Part of a small language model's weights: width 224.
MLP neurons of a small language model. Each row is named by its layer, matrix (up: input weights) and neuron, and shows model dimensions 0-95. Each number is 50 + 15 x the weight over its row's rms, rounded and kept within 0 to 99.
After each neuron's rows, "fires in" lists the words (lower case) most often at its 100 highest values on Wikipedia text that the model never trained on.

L4.up294:49 20 58 63 46 43 33 57 27 48 71 43 50 28 43 72 62 50 21 46 52 37 43 33 66 26 43 62 58 37 36 50 62 45 68 64 56 31 47 39 13 59 48 40 58 64 75 59 17 53 46 55 46 39 36 45 58 54 57 39 69 41 30 48 65 52 48 68 49 32 85 32 45 89 70 46 35 38 30 29 30 57 34 92 32 50 39 40 61 68 74 40 25 33 51 58
fires in: "that", "at", "indonesia", "who", "for"

L7.up321:66 57 79 43 79 59 57 48 72 52 69 30 55 59 58 29 33 21 52 57 34 48 40 36 55 52 32 35 51 51 50 48 72 67 43 67 39 55 46 33 57 47 58 57 35 51 39 73 61 50 69 30 20 64 46 56 56 49 30 34 51 53 43 25 40 48 27 38 60 45 40 34 46 51 57 49 37 36 46 43 38 17 66 09 68 39 69 23 76 66 56 53 58 53 51 56
fires in: "an", "make"

L6.up263:60 35 39 42 61 63 41 49 53 38 43 64 50 64 16 93 54 51 49 64 41 47 63 63 57 60 43 38 80 38 95 50 40 45 30 59 57 58 52 46 50 44 52 51 88 42 25 41 33 40 46 45 50 39 48 49 67 51 63 28 21 37 53 40 51 47 57 41 41 26 70 40 53 61 48 64 40 38 14 65 64 64 33 50 42 49 42 60 50 73 28 50 22 72 38 27
fires in: "in", "of"

L2.up61:68 39 40 55 49 57 49 30 57 40 50 52 56 28 58 66 46 48 24 20 61 53 37 17 90 64 80 14 42 53 56 49 36 63 51 59 67 53 65 60 37 73 40 33 45 51 46 30 47 58 95 31 48 47 54 54 68 54 36 55 09 47 73 28 57 53 53 49 68 30 58 29 56 66 66 17 72 32 73 75 58 38 63 59 68 65 39 54 58 40 19 54 56 40 74 19
fires in: "of", "film", "song", "ship", "by"

L3.up474:68 51 85 42 41 53 54 51 46 34 39 60 58 54 24 77 54 55 54 42 41 32 56 51 57 48 46 45 60 35 48 41 19 34 27 35 30 46 14 66 42 67 64 38 45 70 45 60 28 40 59 32 58 61 58 48 58 73 57 28 29 41 31 59 55 43 53 50 51 41 62 23 36 71 81 81 22 56 20 44 50 68 31 50 33 21 61 32 19 65 65 62 50 38 21 66
fires in: "where", "in", "finishing", "seconds", "performances"

L2.up833:57 10 53 48 61 79 50 48 65 35 63 47 58 55 53 35 55 52 62 41 78 36 31 35 44 49 43 42 34 58 71 50 33 46 33 67 31 42 36 66 35 72 32 48 36 45 66 72 49 53 64 53 44 44 75 44 79 41 48 26 49 32 50 71 32 34 75 26 60 20 42 33 65 45 56 45 48 21 78 70 23 46 33 76 49 46 59 54 68 18 29 55 36 50 53 36
fires in: "for", "com", "of", "forbes", "famicom"

L3.up196:31 52 61 48 65 63 49 48 61 53 41 39 61 55 65 73 41 32 65 50 70 61 36 70 75 62 51 33 66 59 57 41 72 38 33 58 46 58 44 41 70 49 56 38 75 43 73 68 43 40 46 37 63 75 35 12 69 55 40 76 77 62 65 63 71 37 55 64 65 70 74 82 37 42 53 55 34 46 15 68 33 37 61 44 53 46 35 66 51 42 43 44 56 50 13 39
fires in: "of", "help"

L11.up60:62 73 49 36 55 52 40 40 66 54 47 23 49 61 33 54 51 43 27 32 19 59 38 51 46 32 33 54 49 58 51 85 63 72 31 39 63 63 36 57 47 49 19 54 60 53 57 50 70 64 96 58 58 45 68 43 87 44 57 48 75 63 70 71 81 63 51 53 78 34 65 63 32 64 49 39 46 58 49 56 46 65 43 94 28 34 53 46 60 36 73 46 63 56 39 62
fires in: "of", "to", "at", "in"

L3.up259:30 51 58 49 72 62 40 50 44 56 50 52 55 61 45 39 33 43 68 26 50 59 70 44 69 50 63 45 62 58 34 43 82 49 52 47 66 43 39 69 40 39 50 29 51 52 46 62 47 65 66 28 55 50 37 62 39 40 46 63 66 55 74 45 36 53 45 47 36 42 37 55 54 67 47 29 41 67 44 40 27 31 69 46 32 30 54 57 51 37 59 25 52 45 22 33
fires in: "by", "on", "to", "and"

L2.up463:68 55 50 46 21 79 51 49 58 67 39 45 66 34 82 53 41 71 63 55 71 35 41 48 12 39 79 52 76 50 63 55 70 49 18 59 47 45 15 37 62 55 31 46 61 45 52 45 43 54 39 48 36 68 35 76 27 42 67 42 36 49 35 49 67 49 48 62 53 39 28 38 60 49 58 48 65 67 47 31 40 22 40 58 37 39 28 49 58 46 45 39 28 67 55 40
fires in: "it", "this", "its", "his"

L2.up723:58 58 63 51 53 48 56 26 51 38 40 33 52 60 68 28 36 58 67 43 60 72 61 74 17 45 57 52 73 60 37 24 53 40 77 53 78 39 84 62 25 54 46 68 60 41 49 39 73 39 57 57 19 50 38 87 58 60 43 54 49 60 69 54 43 32 42 41 44 32 62 68 54 56 54 45 72 72 68 33 59 20 40 17 50 62 43 81 69 50 30 44 56 46 26 41
fires in: "in", "began", "by", "on"

L4.up723:50 45 69 63 42 43 59 46 74 28 47 53 47 41 62 57 52 52 37 49 69 57 30 65 79 65 68 43 64 81 54 50 48 49 52 59 26 35 56 83 56 19 27 78 62 47 69 55 66 25 48 56 42 58 39 85 59 39 48 63 42 62 57 52 70 40 36 57 49 53 76 46 37 62 38 29 77 56 59 53 26 63 51 53 44 56 57 28 42 47 42 55 57 59 44 62
fires in: "it", "its"

L3.up290:26 43 37 64 31 34 26 53 64 30 28 52 46 67 22 37 38 49 30 39 24 35 50 56 74 61 61 51 30 54 55 41 61 47 68 20 66 43 32 67 39 39 41 65 47 71 48 62 55 33 46 47 65 57 60 52 29 78 74 35 57 49 72 39 47 35 67 42 94 72 74 67 54 72 74 39 70 63 49 32 48 57 37 61 46 57 41 38 53 61 45 33 69 57 77 68
fires in: "the"

L2.up222:53 30 48 44 40 49 49 43 48 48 76 63 36 63 30 18 40 64 63 15 50 70 51 83 41 53 61 36 27 47 58 66 50 58 57 52 52 81 33 64 48 40 19 15 44 41 45 38 49 36 31 58 49 48 44 54 48 59 42 24 45 69 58 45 39 31 32 31 43 62 51 40 50 66 66 68 36 57 61 46 33 46 49 57 46 40 33 64 59 77 54 49 70 43 46 37
fires in: "september", "january", "gulfstream", "after", "liquidity", "august"

L14.up76:55 77 25 26 23 33 57 38 52 66 67 46 37 42 43 50 38 33 44 46 62 54 40 28 37 50 40 66 33 47 55 13 57 23 62 45 46 35 64 38 64 66 45 43 27 39 34 62 55 24 56 75 93 64 60 41 75 61 64 33 60 75 57 62 53 42 90 58 16 52 45 67 44 45 57 31 59 66 28 54 49 36 71 48 69 56 42 61 44 69 46 63 68 73 49 43
fires in: "a"

L6.up663:67 48 41 40 82 75 69 45 44 09 37 11 55 56 62 73 50 38 71 25 51 56 39 35 71 40 31 48 35 26 42 45 32 38 56 13 23 28 53 57 72 55 64 61 51 65 64 59 54 46 60 53 41 36 73 35 66 38 43 41 49 32 62 25 47 40 68 47 34 75 63 38 40 66 48 42 38 53 47 21 45 60 54 73 49 78 53 33 31 50 63 59 32 65 42 44
fires in: "of", "from", "frédéric", "by"

L4.up98:47 61 49 51 76 31 60 50 44 40 18 85 53 53 43 58 64 59 77 70 50 29 19 62 47 52 60 63 38 25 70 18 36 39 49 45 52 67 45 78 42 45 55 36 47 56 48 36 52 42 68 56 55 82 40 45 60 48 63 63 70 62 60 64 58 56 66 60 53 55 64 33 55 62 49 48 57 17 69 49 49 23 72 55 40 28 29 51 87 43 35 35 62 24 37 25
fires in: "women", "men", "https", "people", "be"

L3.up624:48 43 53 54 44 38 46 63 67 45 22 55 65 58 70 73 37 46 30 46 42 56 31 42 80 18 64 33 71 52 83 47 39 52 54 61 66 52 59 65 51 71 46 53 29 28 29 45 65 24 58 45 37 78 36 55 82 56 85 52 63 55 56 63 71 36 41 38 35 47 61 50 46 70 40 57 63 49 48 56 36 77 51 67 54 09 45 16 62 52 17 74 48 48 42 56
fires in: "the", "its", "s", "of", "with"

L7.up644:57 58 62 52 40 48 19 62 60 68 56 43 24 51 63 47 21 35 36 46 39 59 75 64 61 59 68 55 77 80 51 44 46 52 38 49 49 47 58 38 43 31 22 49 53 53 58 61 39 50 62 60 36 54 63 64 47 45 74 18 49 73 35 58 48 61 43 61 64 62 55 70 50 62 63 48 44 31 27 56 29 66 19 83 32 23 47 42 35 40 46 34 46 50 64 52
fires in: "the"

L4.up879:45 44 46 22 57 29 46 57 59 42 48 60 49 47 65 62 39 39 51 57 59 52 64 56 64 38 32 56 33 53 97 47 43 57 58 45 29 24 58 13 59 55 43 82 58 68 49 50 40 46 24 34 38 33 61 56 26 62 68 55 29 50 26 69 77 46 53 40 42 35 39 16 59 57 62 14 46 29 37 64 64 57 38 54 84 53 63 55 40 41 24 35 65 56 30 47
fires in: "of", "most", "fe"

L7.up162:40 45 65 89 54 37 30 56 65 32 61 51 61 50 41 33 50 41 69 71 47 34 62 44 77 58 35 12 57 67 68 53 53 34 66 69 18 17 54 59 68 67 51 54 43 40 57 40 54 61 40 23 66 69 53 52 53 51 54 40 00 53 46 36 30 57 62 50 56 26 65 22 36 45 50 17 53 50 48 43 51 66 49 52 64 41 32 26 77 46 48 29 54 68 56 35
fires in: "an", "a", "is", "nearly", "highest", "than"

L6.up135:43 56 60 52 50 47 26 53 39 61 45 86 68 66 27 67 21 67 65 69 52 09 39 33 51 44 26 67 55 65 48 55 61 75 33 15 40 38 52 26 59 33 50 71 37 54 54 66 76 40 51 64 80 64 66 48 60 40 71 54 56 53 57 39 50 76 56 61 31 54 39 40 37 74 88 47 55 74 34 47 54 36 21 55 65 44 68 24 46 50 49 53 52 41 50 18
fires in: "an", "a", "and", "this", "the"

L4.up777:51 57 58 59 28 38 43 35 45 39 53 50 58 43 56 71 49 31 43 42 73 07 42 40 51 45 43 63 64 49 58 10 59 34 63 51 58 86 43 56 21 17 50 48 55 61 25 39 47 29 49 68 41 60 35 38 52 49 44 63 57 53 64 60 68 55 44 52 36 62 44 68 23 52 38 77 41 53 67 61 57 54 53 59 55 21 84 44 52 48 07 48 55 26 21 58
fires in: "he", "they", "which", "who", "she", "macclellandi"

L10.up596:49 35 70 42 65 68 51 60 47 24 47 66 45 55 30 25 44 42 59 45 60 73 34 76 59 67 57 56 74 65 49 59 49 58 49 57 52 25 30 44 48 36 62 32 70 37 55 56 43 27 49 82 48 31 37 75 45 46 61 44 82 53 63 53 47 41 48 52 42 69 40 30 72 40 76 50 37 20 46 25 45 40 55 72 47 26 41 45 62 27 78 58 41 42 46 61
fires in: "would", "to", "will", "can", "may", "should"

L7.up84:43 83 37 84 60 51 43 39 33 44 29 44 78 67 23 70 56 80 68 59 50 46 75 49 52 46 43 38 51 53 63 51 59 68 46 65 63 54 69 54 36 47 53 36 43 53 37 54 24 59 16 49 56 63 38 70 60 74 69 53 46 52 34 79 22 43 41 76 54 48 56 20 70 52 60 42 58 63 24 39 51 56 25 34 50 46 64 51 46 34 40 31 61 54 51 20
fires in: "year", "of", "long", "have", "season", "made"

L10.up887:52 40 47 49 58 46 30 63 50 47 94 54 46 47 59 62 57 46 46 42 46 45 41 64 48 42 35 57 46 47 61 40 34 48 51 27 35 44 45 58 44 52 47 96 56 11 24 82 50 62 42 28 50 58 45 73 53 60 74 44 44 50 44 25 50 35 59 37 48 48 52 71 07 50 74 54 69 43 15 68 55 53 58 53 29 37 52 38 55 55 71 50 54 66 27 82
fires in: "is", "a", "the", "in"

L2.up355:32 67 42 45 48 25 28 43 62 35 30 60 61 39 67 51 45 37 40 42 54 58 43 39 71 39 35 47 56 48 61 42 35 42 65 53 80 28 45 46 53 55 78 51 42 76 48 46 42 38 55 71 37 59 79 51 37 52 75 49 27 62 07 47 65 90 41 45 70 62 33 57 60 67 13 67 77 32 53 42 56 51 57 25 52 31 32 39 49 59 60 53 73 77 48 30
fires in: "died", "cases", "is", "was", "court", "could"

L3.up895:62 62 61 65 66 33 64 51 43 65 33 36 30 61 73 55 44 64 57 57 67 33 70 67 61 68 58 66 50 46 37 45 44 51 50 45 40 74 41 47 53 38 55 68 55 50 92 46 53 51 38 59 54 42 39 77 54 39 57 73 59 19 37 56 73 26 68 37 67 68 55 37 44 21 41 72 33 58 56 45 62 35 48 71 50 62 28 11 52 64 36 38 46 41 34 51
fires in: "of", "the", "with"

L15.up387:63 50 61 65 43 66 26 58 45 77 47 63 36 47 67 16 49 44 39 77 37 28 29 53 48 57 39 29 67 62 67 54 51 55 42 42 31 53 62 72 31 46 46 39 47 50 53 57 45 24 66 21 58 58 34 51 39 64 58 40 33 29 35 66 63 45 62 51 59 60 61 53 54 62 31 49 79 56 49 66 36 38 38 44 49 67 31 41 51 65 38 43 47 49 50 65
fires in: "the", "an"

L2.up688:40 52 50 41 42 73 43 53 50 34 75 61 70 76 67 53 42 73 43 49 61 61 48 56 49 32 39 64 49 67 26 67 47 66 56 65 54 62 83 58 63 60 72 35 37 55 85 45 35 46 39 61 46 32 28 74 63 50 53 66 21 38 04 46 47 27 47 30 46 48 47 50 54 75 42 47 61 54 18 68 42 44 44 53 56 57 56 77 61 32 58 50 18 51 47 39
fires in: "in", "of"

L10.up591:58 53 28 51 44 43 25 59 92 41 53 29 38 15 65 51 20 65 44 53 43 63 59 62 42 56 33 67 69 83 29 43 41 44 23 56 33 60 60 36 43 34 58 65 50 18 41 46 50 31 81 65 32 55 33 52 64 53 72 50 31 56 34 62 50 57 37 50 62 46 60 61 36 20 60 15 41 38 76 67 38 47 50 67 53 37 40 69 45 66 19 38 57 66 37 67
fires in: "is", "she", "the", "on", "a", "has"

L3.up230:58 54 56 46 35 51 55 37 69 36 43 49 69 50 41 17 42 59 61 45 52 72 37 58 40 45 59 48 36 35 76 45 51 59 53 42 59 41 30 45 38 52 53 75 63 51 46 48 89 33 62 60 77 27 62 41 46 45 72 55 71 49 54 66 77 60 45 42 70 49 13 56 69 51 66 57 51 24 59 52 33 42 46 44 33 76 38 71 78 21 70 29 45 51 50 45
fires in: "to", "not", "t"

L2.up623:73 30 63 48 44 73 64 74 74 39 34 18 51 64 46 81 52 44 40 41 28 75 39 57 93 39 88 51 65 39 39 65 53 40 53 36 59 33 49 66 52 41 31 64 41 41 46 66 53 29 61 59 67 58 52 24 61 53 61 67 58 58 73 42 58 61 28 38 59 58 44 45 74 68 40 46 35 61 31 29 30 31 50 04 30 72 42 39 68 29 50 42 48 48 25 41
fires in: "on", "chung", "van", "of"

L7.up486:40 39 35 57 53 54 57 45 44 48 76 45 68 50 45 65 50 19 43 45 53 42 71 63 48 37 48 56 57 48 63 44 78 48 51 41 64 52 35 46 60 57 52 43 46 66 60 52 19 13 43 74 48 41 19 61 64 36 35 54 44 44 62 76 67 33 47 73 70 76 86 74 60 55 72 38 26 61 57 40 51 33 45 43 19 39 30 33 51 31 40 51 57 45 46 41
fires in: "that", "which", "000", "who", "500"

L3.up740:47 82 47 25 48 46 52 45 37 50 02 53 66 46 72 61 54 60 58 33 25 36 50 37 44 52 56 41 69 35 63 61 45 11 68 41 46 74 34 50 71 35 32 59 51 46 48 39 80 38 53 76 23 41 46 76 38 65 48 44 56 75 34 75 84 35 58 54 51 51 14 69 44 47 34 39 51 44 45 45 65 38 40 32 58 43 44 47 56 66 63 70 42 55 31 61
fires in: "the", "known", "of", "distinguished", "to"

L6.up611:43 71 29 48 49 42 86 67 46 44 61 77 67 33 22 27 39 60 59 54 63 58 33 47 53 69 61 41 43 60 79 60 47 47 65 55 47 53 20 41 71 14 50 33 47 57 33 60 54 52 53 81 49 60 45 44 37 70 36 43 25 38 71 40 50 60 75 55 43 37 67 21 65 49 09 39 38 66 55 78 26 42 47 36 53 82 72 31 48 46 54 32 44 54 27 54
fires in: "or", "and", "to"

L7.up495:50 42 54 70 48 69 51 60 60 79 58 34 31 56 37 27 59 58 45 49 71 26 36 50 39 71 29 74 43 36 42 74 56 28 56 50 43 58 38 47 47 54 85 70 60 48 84 67 54 42 48 50 64 57 72 69 61 62 52 43 33 64 35 73 62 48 40 75 24 79 49 57 12 35 54 55 33 64 69 66 55 38 41 64 26 45 49 42 52 70 35 54 19 40 61 54
fires in: "the", "golden", "state", "2", "silver", "korea"

L14.up247:55 74 39 59 60 62 29 53 81 44 54 66 59 41 51 47 46 74 57 74 42 30 63 48 72 60 72 53 33 59 75 31 45 60 27 37 37 38 62 31 54 44 67 77 46 49 50 39 62 58 54 47 42 60 47 51 62 39 58 24 50 54 49 42 52 32 55 60 50 69 49 60 45 62 65 15 43 27 56 59 59 52 34 36 34 51 58 58 35 59 49 63 23 70 40 22
fires in: "is", "are", "s"

L3.up857:26 31 40 46 71 49 57 55 64 37 56 30 36 37 47 84 47 24 57 47 54 52 31 19 37 72 40 50 21 47 59 51 57 48 50 51 43 61 64 42 30 55 55 62 75 48 67 69 33 50 50 56 35 78 51 54 40 58 53 76 13 50 54 33 52 44 38 38 49 47 57 24 59 48 29 61 78 34 42 81 36 57 66 52 54 41 34 36 60 62 66 29 37 29 40 54
fires in: "from", "of", "written", "among", "compilation"

L8.up880:79 44 55 47 37 44 22 25 19 67 49 51 44 42 45 51 42 59 62 41 67 45 65 44 53 62 40 71 44 34 47 38 37 46 47 51 75 21 43 56 47 48 32 66 34 40 36 46 44 37 62 29 58 85 55 38 46 39 66 30 49 34 36 10 46 37 55 57 34 57 36 49 63 48 56 54 34 50 44 60 42 52 52 55 51 60 68 99 32 46 44 66 62 39 22 66
fires in: "a"

L2.up315:22 46 12 36 49 39 63 52 69 40 43 27 34 52 61 46 76 74 52 47 32 44 72 55 52 35 67 46 44 37 51 30 52 42 39 50 60 64 37 58 51 47 52 55 60 36 52 65 67 60 42 44 59 38 41 60 39 64 32 45 39 69 47 63 45 33 50 50 67 29 41 58 49 84 90 63 56 42 82 36 46 45 51 10 62 47 55 54 48 75 41 63 54 23 63 62
fires in: "to", "on", "of", "new"

L2.up47:33 66 54 50 17 36 51 07 55 52 31 56 36 29 56 70 60 55 49 55 71 46 25 38 56 28 61 55 26 55 51 20 59 33 59 18 23 50 65 48 70 44 72 68 56 35 37 52 44 49 49 24 61 46 75 53 27 84 45 45 44 34 58 43 33 54 46 37 36 42 47 54 24 48 51 49 54 44 35 57 56 63 61 62 70 75 38 64 59 26 67 71 42 42 34 39
fires in: "a", "the"

L8.up541:37 39 49 64 57 50 43 17 28 51 44 17 57 59 68 73 58 25 64 51 50 53 38 63 56 54 57 13 45 52 35 40 64 55 51 72 60 68 68 78 38 60 61 38 75 81 37 77 42 21 69 42 39 44 43 38 43 62 51 36 35 47 74 34 64 59 60 42 72 53 57 41 43 64 34 56 23 66 50 84 50 54 56 52 55 39 35 57 71 93 67 76 70 25 55 64
fires in: "by", "giovanni"

L2.up640:46 67 33 61 61 28 21 30 75 43 36 65 53 37 53 49 68 50 34 45 56 55 72 58 35 51 84 56 59 29 36 59 20 34 52 61 31 38 66 62 59 40 60 47 47 49 17 79 57 55 39 46 28 58 74 67 45 63 76 62 30 64 62 49 42 38 68 56 55 18 47 25 48 39 51 44 50 38 79 27 33 43 69 54 51 63 24 74 75 33 56 55 62 47 45 46
fires in: "women", "men", "soldiers", "years", "police", "residents"

L7.up210:63 52 64 58 38 30 66 35 51 50 20 36 63 51 77 54 42 38 20 32 39 64 45 49 69 47 48 29 42 61 35 63 58 45 41 46 51 40 58 71 34 69 60 60 44 58 49 73 63 43 48 48 52 69 56 64 59 62 45 68 67 50 63 24 19 41 46 47 43 53 48 35 42 56 35 54 38 64 51 43 60 63 53 40 54 44 47 28 67 34 55 33 47 30 39 28
fires in: "by", "with", "withdrawn"

L3.up695:50 51 47 52 73 61 48 44 59 44 59 64 47 57 35 66 14 63 33 36 49 25 69 36 51 36 29 76 56 64 60 48 37 32 10 49 77 54 42 44 69 45 47 44 35 50 44 53 42 40 57 43 79 71 62 28 43 46 23 40 41 56 34 52 45 36 44 58 67 45 72 64 59 34 51 39 36 47 33 39 06 49 83 66 44 44 31 50 59 66 41 60 60 67 63 75
fires in: "a", "an", "cola"

L3.up555:68 73 46 44 59 65 67 52 56 68 69 56 62 52 42 69 65 62 38 60 58 71 30 38 70 55 77 38 49 65 35 45 56 35 51 60 27 60 46 65 35 43 40 41 57 48 69 37 73 49 40 30 48 70 52 67 40 46 43 40 56 46 63 65 30 45 72 38 49 28 62 61 65 53 28 80 45 38 56 54 28 39 44 63 42 32 69 41 63 30 44 68 42 57 25 48
fires in: "the", "of", "for", "its"

L4.up86:32 54 50 59 45 38 62 56 84 43 12 40 38 72 43 62 61 44 45 32 26 30 51 48 59 31 63 28 49 48 40 39 77 20 45 51 53 62 33 56 65 35 35 53 25 62 44 43 49 25 40 46 62 61 53 60 54 38 69 54 17 64 42 20 49 51 33 70 59 65 34 43 57 59 60 53 71 56 34 42 53 24 32 48 65 54 57 22 54 61 35 40 33 40 78 60
fires in: "the", "same", "indonesia", "original", "new", "com"

L3.up124:35 65 36 33 48 33 41 57 53 49 20 32 42 67 42 33 82 58 28 29 60 44 55 47 42 58 86 73 40 41 49 38 56 60 43 39 53 29 26 43 44 47 67 80 56 50 70 56 56 63 46 36 77 53 38 56 53 67 74 39 32 53 51 69 58 10 54 62 75 54 46 38 22 49 62 71 73 71 56 37 53 30 39 47 27 36 63 27 41 29 69 66 49 38 73 63
fires in: "the", "2013", "2019"

L3.up496:61 47 54 63 67 73 66 62 68 19 54 56 33 30 30 40 34 63 37 57 45 42 22 57 53 44 56 56 42 21 29 34 42 48 66 23 36 47 58 51 34 50 58 50 68 82 35 73 58 24 71 40 71 54 47 62 68 59 56 67 76 38 37 72 44 35 44 30 47 85 40 45 56 69 61 37 50 30 68 34 32 66 51 41 74 51 19 70 41 40 40 51 53 44 20 67
fires in: "to", "t"

L15.up437:66 69 63 21 40 40 64 45 40 54 46 39 33 24 18 41 21 55 60 50 65 45 49 40 57 78 67 46 42 29 51 55 42 81 45 70 56 44 43 39 56 46 46 51 65 65 39 44 47 71 42 55 80 99 68 57 62 71 53 45 62 52 71 24 55 57 67 46 61 51 61 56 27 33 35 37 51 33 73 54 33 57 62 35 58 66 46 87 46 55 34 51 57 65 53 31
fires in: "a", "the", "skills"

L8.up802:41 28 75 53 51 70 56 76 46 60 47 71 58 44 46 39 34 47 39 45 48 46 29 34 38 63 68 56 54 75 44 40 52 32 53 58 43 46 73 42 53 72 69 40 58 75 60 42 64 49 34 28 45 73 50 51 84 48 57 57 52 34 44 71 57 37 61 46 83 44 29 62 56 43 22 55 51 47 52 85 42 41 46 56 33 62 00 52 40 52 54 44 53 41 46 67
fires in: "to", "not", "and", "an"

L3.up804:59 64 42 43 70 61 67 48 59 60 73 54 49 37 32 26 42 69 58 11 44 52 25 20 34 35 35 62 60 45 46 77 56 55 62 41 79 44 44 67 52 47 54 49 38 64 52 79 74 56 47 25 73 46 10 65 44 72 34 31 37 63 54 31 57 68 35 52 44 34 41 52 66 51 62 29 50 51 36 44 44 26 71 41 40 54 59 17 32 72 33 45 39 26 32 44
fires in: "to", "of", "also", "season"

L7.up751:53 33 57 69 69 65 46 44 60 35 45 35 54 28 57 46 34 57 42 59 51 39 34 27 55 67 54 57 32 03 29 67 89 36 47 33 52 58 82 30 63 50 53 19 45 52 59 64 65 34 75 79 40 36 23 70 55 35 41 80 32 41 57 34 21 41 66 38 23 34 31 60 50 54 65 45 69 39 24 23 36 51 33 61 47 66 52 42 52 31 31 33 44 63 64 45
fires in: "in", "of", "after", "on", "from", "following"

L8.up828:29 66 36 34 34 21 52 47 34 64 54 45 48 73 56 51 54 43 62 36 67 54 59 44 46 58 41 66 28 75 43 72 45 54 46 42 31 63 32 41 43 56 54 44 51 65 30 63 57 51 68 27 25 50 72 62 77 42 57 72 54 44 42 45 63 22 32 30 43 28 42 47 27 74 73 61 49 70 57 61 51 50 53 40 29 33 57 57 60 21 68 32 58 49 26 70
fires in: "in", "to"

L11.up117:58 24 37 75 54 45 41 43 07 36 21 60 64 50 44 63 39 51 58 51 71 48 35 37 30 32 42 44 33 47 34 55 44 47 23 76 68 70 58 41 41 41 55 69 76 52 46 50 62 47 45 47 54 33 51 80 52 36 30 58 40 39 74 33 30 77 36 51 48 38 51 74 53 47 64 37 53 53 42 34 43 50 34 48 62 55 61 73 52 64 28 58 57 55 13 20
fires in: "of", "other"

L3.up39:78 72 59 42 30 67 36 60 31 20 21 52 63 43 56 68 38 48 46 38 67 63 56 17 87 40 69 76 59 48 52 56 79 55 52 51 74 43 60 60 50 41 40 52 71 29 47 66 56 54 58 36 25 58 43 56 52 44 30 58 71 57 59 58 46 49 86 62 44 38 37 49 58 47 40 53 60 66 30 68 52 55 40 53 58 60 58 78 41 37 60 32 47 52 45 53
fires in: "of", "on", "in", "at"

L14.up581:61 58 26 63 49 63 23 51 79 25 45 57 46 47 47 42 37 50 30 58 59 44 51 45 44 65 57 50 71 45 52 64 38 41 53 56 49 25 47 46 41 28 58 15 62 15 66 63 52 28 68 38 45 62 81 67 70 39 38 48 75 54 61 80 28 58 61 64 57 66 49 64 61 63 45 47 62 54 56 87 34 57 50 28 59 41 58 51 41 19 48 46 46 41 54 65
fires in: "and", "to", "he", "who", "william"

L10.up186:49 41 38 32 71 56 54 41 57 43 49 21 53 70 75 53 62 41 58 55 73 48 54 44 93 42 37 55 46 72 31 60 66 40 34 48 53 55 33 57 39 76 29 26 49 66 30 34 54 45 49 54 45 64 54 45 54 68 48 35 65 70 72 53 60 79 73 60 48 40 69 54 47 52 52 57 47 75 20 34 66 63 27 27 51 44 72 52 80 48 73 49 83 51 21 37
fires in: "in", "of", "at", "for", "among"